Part of a small language model's weights.
Size: 6 heads of 32 (1 for keys and values), MLP 768 SwiGLU, vocabulary 2048.
Architecture: RMSNorm before each block, rotary positions, no biases in attention or MLP, untied embeddings.
Training: 447M tokens, 3414 steps.
MLP neurons of a small language model. Each row is named by its layer, matrix (gate and up: input weights) and neuron, and shows model dimensions 80-143. Each number is 128 + 32 x the weight over its row's rms, rounded and kept within 0 to 255. A neuron's up and down rows have the sign that makes its largest values positive.
Before each neuron's rows, "fires on" lists the tokens most often at its 100 highest values on Wikipedia text that the model never trained on. A number after a token or word is its count.

fires on: "o" 14, "a" 12, "el" 11, "z" 8, "or" 6, "ec" 6
L7.gate165 [137  71 157 101 134 188 140  82 130 100 132 136 137 160 124 101 117  55 189 115 200 137 117 111 105 126 153  97  91 106  91 121 165 156  65 154 119 143 110 129  63 130  94  82 167 147 135 105 123 104 138 113 157 108 175 123 136  58 212 122 142 142 118 102]
L7.up165 [164 126 103 106 180 153 119  94 118 161 195 137  74 101 130 142 170  94 104 135 164 104  93 142 138  86 112 150  78 181 113 157 112 120 142 157  90 148 128 132 103 188 155 185 180 112 146 101 129 199 148 105 135 110 113 126 106 127 219 134 145 111  65 165]

fires on: "ory" 15, "c" 15, "." 13, "irc" 10, "our" 8, "red" 7
L2.gate584 [156 138 104 170 152 159 132 132  91 176 134  30  77  86  84 121 124 119  79  93 138 126 150 148 111 135 168 129 103 210 114 118 196 188 118 109 146 172 133 117 151 158  96 114  99 204 142 162 155  86 109  88 146 146  92 187  88 119 105 128 119 114 123 103]
L2.up584 [110 119  71  32  61 124 154  95 125 140 113  90 172 164 153 129 165 100 115  80 104 107 147  96 161 133 144 120 128 150 135 156  95 140 100 100 111 128 137 124 113 110 122 110 128 144 166 156 150 115 128  77 107 129 133  77  97 147  66  84 176 158 152 124]

fires on: "ul" 34, "or" 29, "ad" 8, "oll" 7, "ard" 5, "u" 4
L2.gate425 [152 110 150 111 157  89  86 109 140 115 146 135 117 148 153 255 152 165 107 109 118 190 145 173 131 118 121 122 152 102  82  77 183 172 102 125 159  84 105 144 184 117 112 105 107 116  86 168  93 168 176  96 169 117 135  74 142 126 193 136 104 107 156 126]
L2.up425 [115 109  82 163 148 109  94 150 198  88 131 143 125 142 153 167 151 184 123 115 131  93 161 131  78 118 176 135 113 188  87 147 156 105 172 147 124 127 141 171 109 120 101 154 130 117 113 151 125  87 126 120  90 121 104 122 125 218 102 151 125 116 163 129]

fires on: "s" 17, "n" 14, "i" 12, "y" 11, "g" 8, "d" 5
L2.gate492 [161  94 128 172  96 166 109 133  95 106 156 184 179  85 181 127  83 128 125 110 143 186 154 131 129 108 158 157 176 135  91 102 142 173 102  73 178 147 151  77 116 127 153  52  98 150 111 165 102 123 159 112 146 155 156 132 152 139 134 178 123  80 176 104]
L2.up492 [108  90 113 161 117 147 194 143 109 111  79 120 103 192 107 126 126 185 105 148 127 140 117  87 108 165  95 146 181 106  88 144  65 115 140 109 124 187 156 177  98  53 153  79  42 137 140 129 108  91 126 124  92 108 114 165  92 157  88 104 103 132 159 119]

fires on: " c" 61, "c" 8, " C" 6
L8.gate122 [145  88 144 104 146  96  69 170 129 196 141 112 128 156 129 140  70  78  62 106  84 118 156 132 129 172 139 173 154 164  61  98  96 125  91 146 186 150 111 102  72 119 124  56  79  81 144 126 110 152  88 134  97 170 109 111 124 176 147  55 131 129 102 109]
L8.up122 [110  87 163 156 184 125  57  68 138 124 146 143  68  41 140  94 204 111 109 109  74 141 156 104 180 129 156 169 136 112 147 120 177 135 165 102 146  93 125 111 139 109 129 126 100 104 146  49 156 127 133 129  71 140 174  47 125 130 102 141 119 120  97 162]

fires on: "ou" 22, "le" 14, "u" 14, "o" 11, "our" 9, "g" 7
L3.gate611 [137 169  68 103 171 117 150 119 144 136 186 131 135 119 154  66  79 184  94 136 125 226 111 192 149 103 163 157 119  74 106 133  95 127  48 169 110 148 160 123 115 101 127 143 182 120 118 119  89 161 103  83  52 141 139 177 126 121 145 137 117 131  78 156]
L3.up611 [147  80 135 143 210 135 123 113 125 146 100 161 141 144 104 145  70  94  88 119 139 132 149 118 136 150 177 164 171 156  50 147 169 140 122 121  86 162 136 203 129 171  73  90 113 111  75  65 150 189  96 118 182 110 147 137 131  89 148 116 115 183 127 161]

fires on: " so" 19, "o" 11, "ra" 10, "e" 8, "very" 8
L8.gate63 [136  61 122 125 191  99 116 124 137  92 164  91 146  97 127 161 129 177 125 117 153  99 173 138 103 131 205 116 131  94 137 134  92 129 145 162 102  72 138 138  56 101 174 108 129  93 134 169 172 124  78 118 148 133 100 109 139 153  84  49 106 114  81  43]
L8.up63 [ 75 120 177 107 159 162 123 163 151  80 183 109 148  97 153  63 130 183 145 161 134 126 130 107  98 115 107 120  94 142 138 159 170 106 119 146 103  94 100 114 112 212  80  95  95 133 155 162  79 118  80 145 108  92 111 134 156 148  97 135 105 164 117 126]

fires on: "ur" 23, "ent" 15, "y" 10, "==" 10, "ild" 9, " ==" 6
L3.gate447 [113 108 113 153 138 152 168 191 172 104 107 153 115 156 108 128 124 125 133 107 156 125 182 129 126  73 117 152 142 148 160 163 132  91 132  99 126  88 142 190 135 133 114 101 172 103  64 133 110 180 115  74 121 112 123 143 118 105 106 124 122 138 154  87]
L3.up447 [168  72 158 157  82  77 114 161 213 187 166  90 146 168 146 106  88 136 114 133 175 136 135 135 166 105 150 164 112 106 150 112 136  74 120 126 201 137 167 130 128 111 121 149 124  45 137 132 101 133 147 143 162  96 133 122 104 120 109 117 151 169 152 115]

fires on: " ==" 24, " of" 20, "ruct" 18, "r" 16, "l" 6, "==" 6
L3.gate54 [107 110 155 126 128 114 142 189 111 140  44 119 125 111 174  97 115 149 109 133 164  97 130  51 119 141 141 196  78 137  91 181 115  83 119 158 120 152 118  44 112 109  93 125 185 113  95 121  79 132 155 140 161 110 163 117 158 139 102 145 149 101  77 107]
L3.up54 [143 151 149 205 160  80 151  95 107 164  55 141  70 138 112 117  94 188 110  79 116  96 159 121  70  97 115 112 112 101 112 152  96 123 116 159 130 136 184  95  89  74 143 135 131 102 139 143  45  69  98 161  85 115 122 127  93 241 139 152 111 144 108 104]

fires on: " D" 44, " d" 18, " att" 14, "d" 13
L8.gate201 [149 116 136 104 179 117 195 116 101 154  90 160 125 115 151 150 154  76 119 122 139 118 138 113 136 156 112 123 114 192 126 147 111 146 113 123 121  24 152 117 146 123 105 170 116 131 141  75 127  96 198 182  95  95 176 112  89 131  98 200 100 121 143 138]
L8.up201 [130 111 161 133 207 168 129 133 106 106 133  66 107 103  95 128 142 108 160 136 158  48  84 170 193 162  64  99  83 107 110 101 117 168 178 112 115 114 134 154 159 149  72 139 164 140 121 122  88 191  79 118 180 130 153 156 144  75  77 178  86 169 109 138]

fires on: "as" 23, "es" 7, "z" 7, "os" 5, "res" 5, "a" 5
L7.gate651 [157 138 140  62 113 162  66 115 167  81 163 128 168 150  97 177 145 122 102  89 160 179 123 168 111 154 103 153 157  95 207 135 200 113 146 129 111 132  84 103 141  79 129 109 155 125 183 127 136 143  99 190 162 149  82  81 124 153 160 139 119 108 108 125]
L7.up651 [134 138  97 107 154 213 144  94 132 173 162 142 110 120  83 111 148 131 152 106 194 130 115 183  72 134 101 130 143 159 124 211  81 185 173 107 128 135 111 132 109 113 145 157 150  99  97 131  97 113 124 141 193  97  84  99 131 118 165 120 143 148  99 149]

fires on: "==" 65, " ==" 32
L5.gate628 [139 138 177 154 127 106 149 183 175  98 150 148 163 145 102  83 139 211 142 109  87  96 159 137 173 151 114 131 130 147 132 165 139 126 158 190 120 115  95  91 134 121 142 123 112 141 100 121  98 136  86 107  75 162  89 121 121 157 127 208  79 170  90 139]
L5.up628 [124  79 135 192 122 115 188 153 166 125 116 104 165  81  98  80 103 148 134 132 151  91 112 131 123  43 130 209 120 171 139 121  92 112 109  91 151 157 113 106 105 151 139 158 133  90 147  84 148 191 159 110  73 116 107 164  97  96 122 157 131 122 157 103]

fires on: " " 38, "." 17, " million" 5, "/" 4
L5.gate541 [151 147 128 140 139 105  78 131 103 106 140 120 165 152 100  78 138 132 171 146 126 151 133 122 125 159 110  92 107 138 168 112 122 131 137 135 110 156  45  95 202 173 138 134  87 167 138 156 153 163  86 188 162 150 132 188 135  94 153 141 151  90 157 116]
L5.up541 [122 131 115 128 165  92  81 141 124 113 109 141 114 186 142 103 146 152  81 169 126 179 136 124 169 148 153  73  94  85 190 180 127 131 140 160 133  67  77  93 170 118  89 112 101  84 152 146 185 138  91 150 129 171 138 160 134  92 173 132 161  62 130 134]

fires on: "ated" 17, ":" 10, "k" 9, "in" 7, "um" 6, "am" 6
L3.gate652 [106 105 177 238 213 123 143 129 160 107 136  81 157 122 105 128 145  96 147 109  82 145 129 138 163 129 168 144 166  35 113  88  81 164 149 113 128 156  91 109 121 118 148 173 162 126 108 122 153 121 121 139 144 149  63 154 112  67 147 105 163 163 100 105]
L3.up652 [ 97 116 152 101 130 106 157  70 175 149 201 103 134 150 107 122 133 132 186 169  39  63  97 145 164 100 173 146 193  92 127 124 136 121 136 107  97  89 121 107 131 191 166 100 178 127 123 112 139 119  99 136 164  93 154 166 171  80 145 119 139 133 122 169]

fires on: "ub" 16, "ur" 15, "c" 15, "uff" 9, "ug" 7, "y" 7
L2.gate763 [120  97 119  95 132  55 112 141 163  75 108 137 113 124 104 118 203 174 115 112  94 113 165 125 132  85  99 169  93 171 130 101  95 148 184  96 136 104 127 131 104 121 117 139 108 150  96 152 114 115 124  98  92 197 192 168 160 148 100  49 147 186  90 112]
L2.up763 [123 127 130 164 158 132 167 140 163 160 185 138 146  98 177  68 186 113  96 130 160 169 179 170 159 114 141 116 138 121 164 141 116 102  85  89 197 143 129 104  98 135  79 142 138 119  97 140 146 160 132 148 115 150 145 165 118 156 124  61 183 110  99  87]

fires on: "am" 47, "g" 11, "ivers" 6, "aly" 6, "t" 5, "i" 4
L3.gate598 [ 85  59 103 157 147 163 112 162 169 189 142 126  92 138 143 102 108 127 160  95 154 165 129 115 178 128 104 130 120  95 111 140 109 171 110 118 112 132 136 138 125 183 105  90  68 140 127 158 106 167 134 154 111 161 112 100 141 103  80  87 113 221 166 143]
L3.up598 [190 106 112  71 199  96 120 151 133 138 120 111 139 174  70 107 100 127 104 155 207 137 153 117 104  73  91 152 121  99  78 170 103 132 219 157 138 150 112  54 108  96 128 170  88 123 142  94  78 116 179 118  98 143  64 164 147  77 129 139 115 105  86 117]

fires on: "ur" 33, "and" 18, "up" 9, "air" 7, "end" 6, "at" 6
L2.gate41 [158 165 125  87 125 120 111 130 136 107  85 104 168 143 136  91 127 103  78 195 201 138 148 131  97  92 107 127 125 105  77 145 171 130 182 105 133  74 144  81 111 135 151 164 132 212 108 142 180 161 103 214 111 122 172 107 199 140 122 127 210 177 133 141]
L2.up41 [218  82 108 134 124 123 157 153  61 127 132 122 102 100  92 118 180 148 154  98 181 100 153 136 152 162 156 151 137  81  85 117 137  45 157 165 148 137 147 105 181 121 132 142 136  98 130  99 182 148 105 141 192 141 167 118 170  88 195 132 156 135 150 123]

fires on: "l" 37, "c" 14, "f" 7, "t" 6, "r" 5
L3.gate500 [120 121 131  85 171 146  91 114 117 119 206  85 137 182  80 115 104  50  97 112 131 113 168 132 116 183 117 131  90  86 154 124  99 179 121 106 114 141 101 108 143 121 133 117  85 191 112 107 132  86 103 103 126  98 147 126 147  98 175 144 122 133 133 114]
L3.up500 [115 165  75 171 114 139 108 150 129 145 197 175 139 185 138 160 121  88 135 148  75 132 114 104 174  77 122 165 155 183 130 131 123 104 107 155 137 138 117 132 137 147  82 112 127 115  78 104 127 119 150 125 154  72 125 198 102  80 177  91 125 151 156 110]

fires on: " of" 25, "o" 9, "u" 8, "a" 5, " H" 5
L7.gate108 [176 123 116  92 173 151  93 126 111 172 156 111 201 146  83 112 142 133 133 134 103 162 106 158  72  94 140 108  91 170  86 127  53  87 158 191  91 172 181 102 160 135  82 191 127  58 127 155  81 129  75 104  68 142 156  70 147 167 163 105 121 109 120 146]
L7.up108 [105 147 111 130 149 186 116 115 128  96 153 136 178 169 106 162 151 132 113  92  73 100 205 121 147 109 108 190 187 132 100 106 140 110  87 103  53  99 123 108 154 137  70 146 122 102 119 137  93  92  96  43 112 115 187 107  86 131 106 112 178 153 165 115]

fires on: "i" 14, "ot" 12, "en" 9, "ic" 8, "g" 7, "il" 7
L3.gate614 [110  72 146 116 150  86 147 144 110 101 145 233 141 110 185 108 132 167  95  79  62 194 161 118 128 158 134 161 149 135 112 185 195 184 181 120 118 174 135 102 163 141 123 135  99 130 186 105 148 192 169 135 119  90  94 174 134 115 133 139 165  89 104 124]
L3.up614 [113 100 128 149 196 163 160  83 145 159 152 154 118 145 146 144 154 127  97 150 152 140 177 162 165  85 177 112 187  82 130 169 109 137 140 139 119 188 139 151 108  87 106 156 132 115 120 162 100 113  95 121 111 150 125 107  92 123 134 165 126  88 134  83]

fires on: " " 41, "c" 16, "é" 7, "t" 5, "g" 5, "re" 4
L3.gate56 [ 78  83 119  98 154 196 113 143 150 125 197 142 180 148 128 184 124  91 113 144 105 165 117 207  94 101  86 106 144 100 161 159 129 120 145 116  99 152  98  88 137 129 126 182 109 196 127 138 109 167 136 166 166 125 152 108 179 107 177  96 124 200 150  62]
L3.up56 [139  77 142  99 169 140  98  94 151 189 164 100  92 123 120 161 157 100 151 206 143  83 123 168 119 115 118 166 118 108 128  96 149 131 123 132 194 132  75 112 141 104 127 145 138 153 114 104 148  99 165 165 120 118 147 137 161  96 159 146 154 123  87 105]

fires on: " been" 44, "l" 15, "arn" 8, "ast" 8, "ated" 6, "ess" 4
L2.gate697 [ 80 121 135 154  94 121 162  80  94  95 160 121 108 176 157 193 168 151 155 113 106 117  93 122 114 138 122 174 134 153 112 121 132 166 129  44 160 113  86 105  97 129 109  72 105 158 117 185  62  83 105 131 107  83  65 131  99 130 137  48 142 159 127 110]
L2.up697 [ 94 206 100 161 130 176 146 115 164 151 107 158  85 167 136 146  86 118 110  90 138 136 134 116 111  88 142 132 166 143 165 131 127 100 155 118 122  94  94 135 148 120 109  94  94 175 146 155 161 123 100 137 121 134 124 116 118 161 175 150 153 150  77 135]

fires on: " ==" 16, "==" 14, "t" 10, " F" 7, " Cl" 6, " Time" 5
L5.gate267 [167 107 148  88 122  84  80 104  97  92 119 113 150 109 141  85 139 122 127 128 126  94 119 130  75  82 195 195 122 110 117 105 114  92 101 133 116 126 182 116 116 139 143 172 128 163 112 133 106 102 156 119  96 149 158  82 142 150 112 166  61 109 102  67]
L5.up267 [169 169 169  85 110 115  96 115  74 158  64  83 152  80  98 128  93 122 160 148 109 132 193 128  56 127 153 186 145 184 159 143 130 108 153 128  99 123 167 113  93 180 128 150 124 190 116 136  77 122 111 152 110  82 132 137 132 188 145 147 152 114  94  93]

fires on: "ore" 41, "ill" 5, "an" 5, "ene" 5, "12" 4, "ale" 4
L2.gate419 [152 103  55 148 159 125 171  86 161 120 120 212 105 118 169 174 117 111 152  43 123 101  83 140  92 115 157 180  92 121 104  86 124  79 142  66 151 158 102 117 115 144 148 123 114 119 110 131 135 154 141 135 142 178 183 123 164 165 146  75 118 116 101 133]
L2.up419 [124  87  63 124 118 118  99 144 148 144 147 123 145 158 159 188 126 122 162 105 100 146  94 147 165 158 110 141 168 115 141 100 177  83 125 117 192 133 148  88 122 115  82  99 142  90 172 123 132  71 134 186 147  87 157 122 163 131 119  91 108 150 122 153]

fires on: " \"" 59, " '" 6, "ues" 5, "inning" 5, "wards" 4
L3.gate665 [121 115 141 105 161 106  76 150 126 172 189 152  69 110 100 105 126 149 112 165 128 139 142 140 141 188 177 177  71 144 123 136 134 130 130 112 112 130 179 136 174 149  85  84 119  96 134  93 172 143 143 142 127 157 177 140 120 112 122 151 151 141  49  71]
L3.up665 [164 131 116  82 137  98  90 202 131 148 162 119 170 107  56 151  91 113  86 105 199 129 135 175 119 165 174 110 161 170 122  84  88 132  84 113  54 149 192  97 129  56  92 142 103 137 144  99 138 181 155 122 135 112 122  70 120  94 116 133 140 148 109 136]

fires on: "ed" 16, " design" 11, "ounced" 10, "ated" 8, "te" 4, " published" 4
L8.gate119 [ 85 119 176 187 128 156 145 150 143 127 100 140  87 134 158 120 120 133 148 145 114 132 150 136  79 112  94 105 131 134 158 130 112 118 176 107 104 157 185  91 126  94 144 109  87 161  82 128 152 138 183 195  56 132 123  84 123 108 160 150 162 174 187 162]
L8.up119 [190 156 170 142 152 144 105 171 137 162  94 134 128 111 136 115 105 130 115 144 116  69  95 114  94 131 150 122 113 150 178  78 149  98 141 135 142 124 148  94 130 107  92 102  74 137 118 134 111  90 171 183 128  98 130 135 164 119 154 127 156  66  95  74]

fires on: "om" 17, " of" 17, "en" 13, "ed" 13
L3.gate610 [129 118 139  57 159 115 157 128 170  68 102 127  87 151 166 140 100 143 128  95 128 175 207  87 166 118 130 211 124 105  96 100 110 104  60  84  84 148 170 116 137  99  79 117 100  95  84 147  77  80  95 160 114 134 189  77 152 154  59  93 100  90 144 133]
L3.up610 [133 112 140 119  74 121 126 153 102 118  88 167 116  79 149 121 169 121 134  97 114 148 169 169 179 109 107 151 122  93 129 158 135  87 170 128 147 194 105 155 106 139 113 156 192 148 148  78 116  73 138 175  86  34 170  48 152 149 107 113 108 172  80  89]

fires on: "==" 60, " ==" 22, "\n\n" 15
L5.gate38 [125 132 160 182  68 163  98 148  99 131 115 121 143  73 113 134 162 106  90  95 120 116  90  58 112 135 187 136 143 159 146 103 176  86 136 161  86 135 170 123 102 129 129 143 117  88  88 146  87  96 143 109 139 105 139  97 102 132 147 137  84 104 142  58]
L5.up38 [128 120 164 197  86 108 118 160  66 151 129 184 168  99 113 167 181  79 105  71 112  92 105  97  63 131 123 188 107 127 120 135 144  62 143  69  86  78 136 155  77 128 121 124 126  89  44  89 101 130 134 118 104  90 164 118 147 157 134 123 130 103  97  81]

fires on: "ens" 27, "urr" 21, "ac" 10, "way" 6, "c" 6, "il" 5
L3.gate733 [105 112 132 104 127 123 147 140  68 120 165  94  73 186  99 166 146  99 116 184  94 155  73 126 118 166 148 108 123 128 134  85 102 136 106 158 127 131 161 162 121 124 158 136 119 124  66 132 114 144  77 199  94 143 212  74 183 154 145 154 123 188 123 113]
L3.up733 [113 173 144 148 176 137 107 167 142 165 135 162 117 135 166 129  89 151 117  99 143 132 147 131 132 129 117 133 207 160 154  88  96 122 142 128  80 166 122 128 126 111 125 110 129 127 115 169 183  69 175  94  87  75 102 168 107  85 107  96 143 100 151 157]

fires on: "y" 32, "s" 27, "ty" 12, "ts" 7, "ted" 4, "ary" 4
L2.gate580 [148 101 148 133 176 117 146 164 167 115 196  95 149 130 193 119 124 102 115 144  83  89 131 104 115  79 174  49 136 144 191  71 101 156 123  49 126  88  83 106 110 111 118  94 101 153 121 211 165 135 128 123  46 154 114 164 140 135 109 134 127  64  98  90]
L2.up580 [113 141 141 137 101 126  97 112  97  79  76 106 115 147 114  94 165  80  59  71 144 166 168 166 164 183 109 166 158  98 115  95  96 150 165 102  65 137  89 138  94  68 134 157  94 125 134 138 120  61 157 158  90 167 174 177 131 149  94  94 151 176 162 144]

fires on: "er" 15, "air" 15, "ur" 12, "ind" 11, "ell" 11
L2.gate753 [103 147 136 153  75 151 118  96 121 107  78 123  92 162 102 133 108  90  69 127 170 123 104 196 130 135  85 121 122  97  48 129 173 161 102 133 108 146 136 113 151 103 118  92 159 170  95 140 155 129 128 168 152 196 162 104 195 131 138 157  87 216 123 161]
L2.up753 [126  86  95  98 148  90  92 114 183  96 167 110 114 109 151  88 100  46 126  88 196 100  95 154 131 100 151 138 129 110 147 159 140 149 161  49 143 139 157  82 200 130 170 120  63 128 164 105  98 131 124  81 121 113 118 148 214 105 164 120 177 142 148  96]

fires on: "ed" 32, "r" 18, "e" 16, "g" 6, "he" 5
L2.gate285 [152  85 150 118 138 121 162  99 111  94 105 139 186  86  81 202 113 118  90 168 101 145  88 191  80 121 149 146 117 179 106 126  96 157  79 136 196 155 131 173  92 106 147 126 117  93 148 174 122 134 111 166 101 128 115 143 133 192 144 124 122 134 151 126]
L2.up285 [ 97 129 107 110  92 107 151 106 152 158  75 135  61  87 128 184 150 163 127 111 186 121 135 170 206 119 140 180 124 147 134 123 150  77 125 184 143  97 105 167 125 179 137 130 122 151 117 134 104 125  89 116  85 120  90 156 139 137 130 160 156 104 114 121]

fires on: "," 53, "ers" 8, "j" 6, "ra" 6, "l" 6, "er" 5
L2.gate617 [102  96 105  51  94 182 124 174 106 152 131 149  95 137 107 169 143 138 122 126 154 141 111 130 166  88 137 168 114 115 114 142 160 142  98 125 133 126 122 116  93 189 151  86 119 152 106 105 155 136 158 143 144  66 129 131  90  93  74 126 148 102 157 123]
L2.up617 [133 101 155 111 123  97 111 113 111 142  79 166  96 106 120 148  80 134  77 126 168  76 104 152 191 119 105 167 147 113 126 114  84 151 106 159 144  87 106 137 155 141 109 173 143  94 131 109 113 169 120 118 154  69 170  54 105 142 130 125 141 132  96 104]

fires on: "|" 22, "ed" 20, "u" 8, " such" 8, "ter" 5, " has" 5
L5.gate399 [  2 131 117 117 140 168 111 161  88  50 130 102  93 118  98  94 161 118 156 165 154  85 162  91 133 145 188 172 118 174 154  84 102 155 114  89  58 135 119 127 162  97  61 169 110 114 140 107 141 119  77 170 126 154 133 142 136 137  96 180 150 156  65  92]
L5.up399 [ 61 127 101  66 149 139  93 102 154  50 210 143 168 109 146 148 109 123 151 148 113  59 125 159  94 110 137 148 111 106 135 188  73 158 112 134 129 164  91 137 100 124 111 130 160 106 163 156 133  81  87 183 149  87 150 117 114 141 136 111 100  81 120 120]

fires on: "o" 57, "ack" 7, "anc" 6, "ation" 5
L5.gate331 [102 187 101 126 139  78 104 133 142 173 103 124 145 150  74  94 110  64  73 120 102 126 124 147 159 129 109 150 110 123 121 139  95 109 171 171 137 165 164 138  92 146 178 101 109 121 157 195  63 183 105 107  64 178 121  97 149 121 144 100  95 160  91 179]
L5.up331 [ 98 175  89 114 139 137  73 124 107 173  99 148  82 173  71 140  97  84  86 127 128 113 155 109 183 188 119 145  97 118 141 101 122  96 145 120 156 160 119 106  65 174 139 142 160 197 165 136 101 155 125 121  83 165 103 144 140 143 120  60 121 171  95 158]

fires on: " c" 98
L7.gate527 [174 138  98  71  92 146 108 153 142 124 135 136  89 148 124 107 116  90 173 166 146 133 162  88 118 103  73  96 144 155 178 126 118 161 125  95 165 108 166 127  40 151 191  83  98  99 119 131 157 183 119 168  76 134 127 109  83 165 150 141  71 139 149 106]
L7.up527 [114  98 130  67 160 113 109 133  81 123 115 155  29  87 179 119 139 114 126 150 112 137 138 119 206  94 103 107  53 173 136  90 169 187  87 107 150 141 169 151  99 116  91 135 113 145  57  68 134 118 136 126 129 149 166  99 124 178 164 115  86 136 139  56]

fires on: ":" 67, "e" 10, " as" 5, " is" 4
L8.gate293 [135  97 168  82 103 149  96 140 123 168  87  49 113 130 142 152 111 146  87 184 100 160  88 181  87 154 109 184 166 122 128 170 131 101 158  88  97 132 133  61 132  70 143 125 104  42 175 174 123 129 138 115 114 153  98  98 148 180 111 123 112 151 124 106]
L8.up293 [131 129 120 201 151 151 183  44 162 123 137 172  78 106 122 116 148 150  69 140 100 118 111 129 175 171 190 137 146  98 158 185 166 135 174 133 124 143 132 128 114 133 128  77 132  87 144 111  86 183 117 136 118  91 108 107 141  86 124  94 139 144 122 134]

fires on: "–" 35, "i" 11, "on" 7, "ian" 7, "im" 7, "om" 6
L8.gate84 [133  97 136  85 149 179 143 152 175 117 139 125 108 136 118  95  76 206 129 148 145 151 211  90 104  52 143 108 112  62 168  98 143 180 105  96 132 171 142 156 137  94 157 176 115 136 112 134 115 143 104 122 135 112  95  50 104 122 101 107 127  92 118 175]
L8.up84 [149 105 148  63 120 148 155 104 135 106 160 135 123 106 191 142 152 119 107 136 150 193 129 127 125 104  84 124 153 172 111  68 161 143 154  97 182 155 213 143 133  94 136 108 120 134 115 156 179  90  91 124 151 112  82 108  96 105 136 128 105 178 120  92]

fires on: "ary" 15, "b" 10, "t" 10, "ol" 7, "ry" 6, "ass" 6
L3.gate289 [118 189  64 175 141 106 172  90 163 155 151 130  80 114 122 121  85 160  51 100 121 128 125 166 121 123 184 120 167 111 154  84 134 179  37 172 139 120 162 152 186 131 101 174 111 143 149 115 157 141 171  83 150  90 126 125 140 130 158 138 125 168  65 172]
L3.up289 [152 155 113 119 155 156 148  91 118 190 216 106 132  61 146 148 172 164 123 131 159 156 177 165 125 194  85  96 145 130 111 191 186 100 142 109  86  92  89 102 157 138 140 146 118 123 180 135 121 153 121 113  80 133 105 140  71  86 125  93 128 151 123 154]

fires on: " d" 64, " D" 15, "et" 7, "d" 5
L7.gate525 [198 168 144 142 139 191  74  76 114 194 120 174 130  55 156 143 150  64 178  92 174  27  97 180  70 190 114 123 103 170 166 129 149 104 153 141 132 113 126 134 123 120 130 154 164 102 174  34 112 128 143 169 110 138 142 138 134 154 146 117 134 129 131 140]
L7.up525 [101 126  90 173 103 154 134 173 146 137 140 143 141 114  71  91 184 133 198 128  91  99 138  78 147 118  74  64 117 123 110 101 110 185  78 141 147 154 163 197 140 107  84 131 110  72 151 139 119 122 141 167 116  56 163 146  86 134 136 191 161 128  38 129]

fires on: "er" 43, "et" 14, "ers" 11, "a" 6, "es" 4, "ra" 4
L2.gate171 [156  81 122 134  53 160  62 145  74 152  99  87  85 140 116 141 135 146 120 102 133  95 115  76 157  75 128 102  72 133 166 119 169 154 147 158 120 140 125  81 132 131 126 185  28 159  94 124 116  97 147 160 169  92 181 118 158 134  90 177 165 180 147 165]
L2.up171 [167 118 133 126 124  96  78 144 139 115 143  84 144 111 128 186 191 164 107  89  98 166 111 123 120  78  74 173 134 119 101 103 126 136 150 139 102 157  85 177 134  83  83 135  84 124 181 159 144 226  95  93 137  97  96  82 133 133 158 151 160  90  90  95]

fires on: "i" 61, "u" 18
L2.gate326 [ 69 126 128 128 117 179 154 165 130 125 136 144 131 137 148 139 122 138 166  47 142  97 161 167 127 100 170 115 106 156 188  88 118 146 161 111 107 159 115 118 138  72 146 100 111  97 132 118 170 108 125 182 121  69  99 110  94 130 159 129  83 168 139  71]
L2.up326 [ 73 135 191  86 133 201 164 160 142  96 186 104 142 107 135 108  76 122 104 111 155 137 122 151 144 105 138 202 129  98 161 156 104 112 165 133 140 135  79 187 140 106 107 150  84 144  86 118 113  96 118 181 109 132  93 154 134 129 132 147 105 175 141 129]

fires on: "w" 16, "ak" 12, "ow" 10, "ess" 10, " be" 8
L3.gate287 [111 133 167 147 148 184 148 147 145 133 118  87 115 155 155 192 145 143  70 155  70 125 138 131  88  86 157 170 113 128  93 156 139 200 129  58 153  96  62 167 118 140 105  92  50 155 115 129  89  59 158 126 108 112 100 170 150 128 145 169 132 143 164  99]
L3.up287 [ 81 123 126 171 117 178 101 151 121 151 199 118 153 155 103 158 102 137 149 106 167 118 116 113 128 116 156 144  87 142 135  49 156 111 125 111 108 138 154 184 133 176 106 125 151 123 130 173 157  88 142  99  75  73 111 144 121 122  70 131 112 153 161  83]

fires on: "A" 13, " of" 13, "ing" 12, " based" 7, "ed" 5, "ounced" 5
L8.gate274 [102 100 138 124 108 137 154 114 165  59 130 107 148 175 126  61 170  84 106  97  89 173 108 123  52 150 143 138 162 149 131 117 135 127 134  87  65 124  72  89 108  79  90 126 110  47 116 144 144 103 127 150  61 206 162 125 136  80 137  80 110  85 178 197]
L8.up274 [ 98 185 142 190 109 157  98 167  74  86 113 149 102 100 160 175 150 150 191 131 122 104 147 109 173 164 126 164 165 109 146 191  95  90 127  86 165 148 130 111 164 143 145 126 143 134  59 121 125 107 144 177  88 109  91 128  94 121 121 192 151 104 144 128]

fires on: "ed" 28, " is" 10, "te" 8, "ated" 6, "ir" 5, " was" 5
L5.gate447 [134  70 177 134 187 139 152  87 173 132  84 130  81 141 134 101 108  82 114 161 124  76 155 158  90  93 113 109 126  97 164 124 162  96 130 147 153 159  96 109 118 113  92 157  77 131  63 114 107 170 156 186 125 178  35 121 120 136 115 137 140 112 159 172]
L5.up447 [ 90  93 147 152 148 147 139 103 137 157  96  66  95 143 154 129  82 155 112 123 152 128 144 162  73 142 139 142 118 142 159 146 180 150 157 162 149 181 134  77 102 102 113 121 167 113 107  83 120 104 149 165 112 177  97 130  92  65 115 132 169 158 147 163]